From a checkpoint of a small transformer trained on Wikipedia: 8 heads of 96, 5414 steps.
MLP neurons of a small language model. Each row is named by its layer, matrix (down: output weights) and neuron, and shows model dimensions 128-255. Each number is 500 + 25 x the weight over its row's rms, rounded and kept within 0 to 999. Numbers have three digits each. A neuron's up and down rows have the sign that makes its largest values positive.
After each neuron's rows, "raises" lists the tokens whose logits its output raises most directly, leaving later layers aside.

L4.down1449:499509496509495522539511471542528462501500490474492532476531517528523490491504508485492501469490492508487515507503443481517524516520529495461477525504495515499495509485509511524487532534489501550512504484515574530503503491514496498508520519487474514477470485478492505491484496514518482520489499492498516523534495516512498473527483489468515522514508503490509473482497481487543553502514
raises: "s", "s.", "s)", "s, ", "s,"

L2.down1096:521536509520500535543526500446525521521516496503554548524482456539515540487558485497466490513521480544505431515496492501501459515514521443511490470517458497515528530505518510553473459544473476507528482568529487506476515471489487489511523556464487497520534490485497525528441514480500493505511536505520484489519526523515507509501522478471474472547513507480512480533480518516527516500457
raises: "ult", "ire", "que", "ine", "ical"

L4.down316:494515497482546457508516506491578465536509495476479470545504527484519449499518459547489486464500487505511500485474550475485541532521472522490534482511508511466505515515501510505508511507505505490523495477431476525514524503522495527497505513516486494487480476532527452499476497493507508523519484536503540480504500446504525495498415547513521490490504506483523507499475512491463513494479
raises: " £", " million", " of £", " US$", " million ("

L4.down1879:451490444521522472440493523501488470529484490462477500527502476461501508530537489537493531506495539493469549515497458511513534533503477462506523532566483537503533527512564486554441534491524508463498546515484540503491464464496475515499527483488533527490531529513516522453460491466490477484498488503502480530546500516498504481491545521504532522456531471489528507509565504522447471484502
raises: "s of the", "s of", "s that", "s for", "burg"

L4.down258:510495504498496494506491485493494532500535496480521500504446472506505504524460486503482459483536525505481502487479488494486526468501491543492519465508527480492555505480480479533496469539487497475482522461541536512539500449492463509510483537510464555522519506539534519499536470521473505487454479485524468483499514505486480514454419445481507517460516492507523534502471499547490512554533
raises: "er, ", "ert", "ices", "ers in", "er,"

L2.down1836:503494493500493537516510532478488522508517492539491478491514483512505503525503491529489505520502493495525494478502501525479492496521522518434490474494485503509517515494523536473472446519464502527547472497502519491498483461471523507525513503513453541462478509502494508536484467500464460496520528486564468527503459503459496530507505498534519523524557520505493490463505471537495479527470
raises: ") |", ") | ", ") |  |", "1", "),"

L2.down1097:459482534515494470492498472465518488508498509492505499506463478513497530524506488531507450524497490492524486500522538508515504496534530518410490512522510475544519515488495467476529473453488539513517506478521521461517478497484526486511503536471474515526534476507490520536486496518510467522487495495479510498507506513496522482531513516490518505463456482456477486541542489507490500504511
raises: "land", "back", "land.", "lands", " UTC"

L4.down938:533517494496455524487520490462474501482492511521488551479485493551475508529553492501485525491502454483468481507500497531496489537541546532528497498480520540501501546514553452528536487530475556484515512496530450486499490484504480477499443509535488518477553511496543490497487526448545474512505513519467498520515530497461508488503497470534498448537548490493517524521515488525488529487455
raises: "te", "mp", "vo", "duc", "de"

L4.down1675:553495540498502437466511473509531529548503491512492519522464503527419455544488545519477539496541507465505449486493533511520485525500517521502556535482504515512492523506519532522511524473500442494525490532479544486556525511492488490483507452521545503480514492538524540535480475473422515494451504497529484462518475495522571528500482532472526516468520485488527518538502492484492481550488
raises: " places", " cases", " points", " days.", " years later"

L4.down55:485517500532498498515551525518493488494470483536481565554502490476477507496505500494489502545515493497469474484485532483512513518520488548496477529486506465514490487488527549564494506492525480507469521501493502480513498496426476511551521503522488477512506545495513523481480462501480489498484538511479503526464516510516534504501508491496487508541519513531493518492484523518492519493520
raises: "ly", "e", "ually", "oy", "a"